MLP neurons of a small language model. Each row is named by its layer, matrix (down: output weights) and neuron, and shows model dimensions 128-255. Each number is 200 + 40 x the weight over its row's rms, rounded and kept within 0 to 999.
After each neuron's rows, "fires before" lists the tokens most often just after its 100 highest values on Wikipedia text that the model never trained on.

L10.down984,197,141,228,180,197,275,195,260,219,191,232,112,215,199,126,275,308,179,145,146,140,163,186,151,198,156,154,189,165,163,214,192,159,254,205,150,155,186,244,235,163,171,184,214,197,173,217,247,115,134,142,131,238,156,236,225,218,192,178,235,255,192,100,203,232,196,242,254,206,205,229,197,168,257,160,221,268,208,216,163,271,172,191,115,218,162,195,262,241,147,213,249,175,186,177,111,187,168,218,209,211,203,179,324,237,240,179,241,220,243,222,238,209,127,202,186,156,180,217,170,235,148,219,212,214,195,154,167
fires before: "|", " |"

L10.down21,160,268,181,237,232,264,215,171,137,180,175,113,197,244,102,180,243,227,206,119,197,177,144,125,170,187,255,218,193,150,152,180,191,251,198,268,178,148,249,201,192,227,219,137,181,211,241,219,146,160,209,253,189,149,206,155,135,172,224,173,291,145,146,154,216,152,274,267,152,115,226,163,191,223,195,226,230,178,184,230,161,190,220,224,160,194,244,217,239,202,235,255,219,241,234,103,166,159,206,183,208,222,232,169,140,208,273,262,224,240,190,158,281,221,151,215,226,208,243,213,241,231,199,278,227,170,203,197
fires before: "|", " on", "se", "nd", "rib"

L10.down864,150,195,189,213,183,210,268,265,156,187,249,244,230,204,278,141,186,204,193,232,161,232,150,159,196,155,256,205,196,302,244,195,231,217,185,170,171,224,173,226,208,175,162,197,187,209,243,124,191,229,185,175,229,217,105,246,258,272,208,221,188,197,220,158,194,205,184,76,196,207,193,227,243,244,229,235,195,116,155,274,176,80,272,237,236,183,195,202,193,222,267,127,201,111,252,270,255,205,202,224,179,236,212,198,276,188,167,210,235,210,204,164,202,226,155,134,177,276,136,247,216,199,176,150,227,195,174,173
fires before: " in", " to", " by", ".", ",", " with"

L9.down231,193,161,250,203,201,158,231,128,236,152,181,233,255,174,259,162,245,238,193,104,195,246,140,174,169,156,177,210,155,141,207,240,166,161,152,229,192,242,222,278,188,212,174,243,232,165,153,175,240,178,229,207,234,167,155,287,185,256,150,149,202,208,132,199,190,86,169,167,158,228,164,229,227,194,186,260,206,237,215,258,214,199,171,223,183,123,175,170,158,229,246,286,173,215,173,88,93,194,137,124,169,176,264,214,202,211,206,212,189,193,232,209,214,228,196,159,213,269,190,226,219,266,283,277,163,247,221,180
fires before: "|"

L10.down251,172,185,187,142,208,234,254,178,197,179,176,220,148,161,193,191,161,309,179,200,185,207,133,184,195,174,206,141,226,192,203,186,242,205,215,228,216,182,183,207,171,218,289,187,250,167,253,272,284,177,194,221,209,204,190,218,189,155,223,242,142,146,214,108,190,162,218,188,221,289,193,217,154,153,258,228,192,203,187,174,169,140,230,196,208,252,231,221,166,249,308,299,231,172,275,172,230,192,124,226,187,200,186,138,227,226,213,206,180,259,119,193,171,150,236,123,197,225,157,190,225,181,191,177,273,187,173,194
fires before: " by", " to", " of", " in", ".", " on"

L10.down253,165,210,166,232,289,207,214,234,141,110,168,193,210,204,205,159,210,222,166,124,236,301,214,193,197,230,176,202,148,208,179,261,185,192,183,214,169,183,275,215,234,190,203,123,162,195,245,191,225,216,246,228,226,190,221,225,230,196,193,204,219,264,256,215,249,249,267,152,231,194,171,241,251,156,240,270,188,201,166,179,211,248,185,221,257,183,200,157,196,175,186,213,298,199,243,131,188,155,204,255,119,226,163,234,79,245,252,250,215,283,221,268,166,176,187,229,184,227,220,264,199,174,258,168,216,188,210,141
fires before: "|", " of", "-", ".", " in"

L6.down636,168,213,227,179,162,200,119,216,203,220,191,148,237,182,170,186,231,242,170,221,163,177,225,118,227,123,229,185,130,201,216,215,159,211,194,173,213,214,226,200,192,149,166,247,214,147,224,207,148,215,212,209,187,150,251,228,143,249,146,223,247,256,198,175,185,208,250,186,200,182,189,226,230,184,144,220,220,177,236,184,154,173,248,206,203,210,263,231,272,228,172,191,209,189,216,135,229,197,248,219,192,144,238,252,243,261,252,193,261,119,161,186,152,233,216,240,214,207,136,151,217,229,217,178,232,205,285,245
fires before: " |", "."

L8.down890,220,233,113,261,210,229,132,205,99,157,146,193,210,200,202,214,153,138,157,181,192,177,214,191,174,255,195,162,174,202,110,168,224,216,224,143,182,243,196,200,194,231,281,268,221,238,255,177,181,160,199,216,262,206,201,181,114,213,197,159,197,282,250,280,190,188,217,239,241,132,186,185,162,192,176,226,162,199,135,243,182,234,267,214,197,264,177,286,206,216,153,207,266,214,198,194,210,221,182,224,244,160,211,204,240,189,230,124,221,250,213,285,191,193,219,164,143,155,217,230,173,156,290,178,192,247,188,175
fires before: "=", " a"

L5.down310,271,212,193,231,244,219,125,209,195,191,216,223,219,220,213,179,229,217,215,118,250,274,173,195,226,205,187,230,153,143,143,131,227,160,192,162,267,221,167,159,208,307,143,193,195,143,182,205,299,192,190,219,195,218,196,176,236,209,163,214,193,144,153,213,149,132,236,181,215,122,167,203,248,156,207,306,162,169,137,253,199,192,196,259,169,197,246,189,207,210,190,223,162,176,260,171,179,152,202,235,182,299,242,215,205,268,151,179,196,186,164,232,171,242,207,157,202,212,158,201,152,240,191,193,222,196,220,203
fires before: "|"

L10.down905,161,199,213,202,254,195,192,172,132,180,208,264,185,241,165,134,273,252,216,161,221,221,199,273,211,130,185,207,168,198,236,138,185,275,223,220,154,218,228,167,266,162,196,190,166,230,199,212,216,216,156,154,261,238,127,148,204,164,211,224,215,141,249,242,220,151,203,108,230,195,174,192,231,196,236,193,208,101,184,139,145,158,170,204,143,213,219,223,164,188,233,267,275,200,181,144,243,208,164,286,178,205,180,166,204,230,164,226,189,241,190,261,216,262,190,213,213,227,211,268,143,183,195,251,302,199,144,229
fires before: " by", " in", " as", " to", "."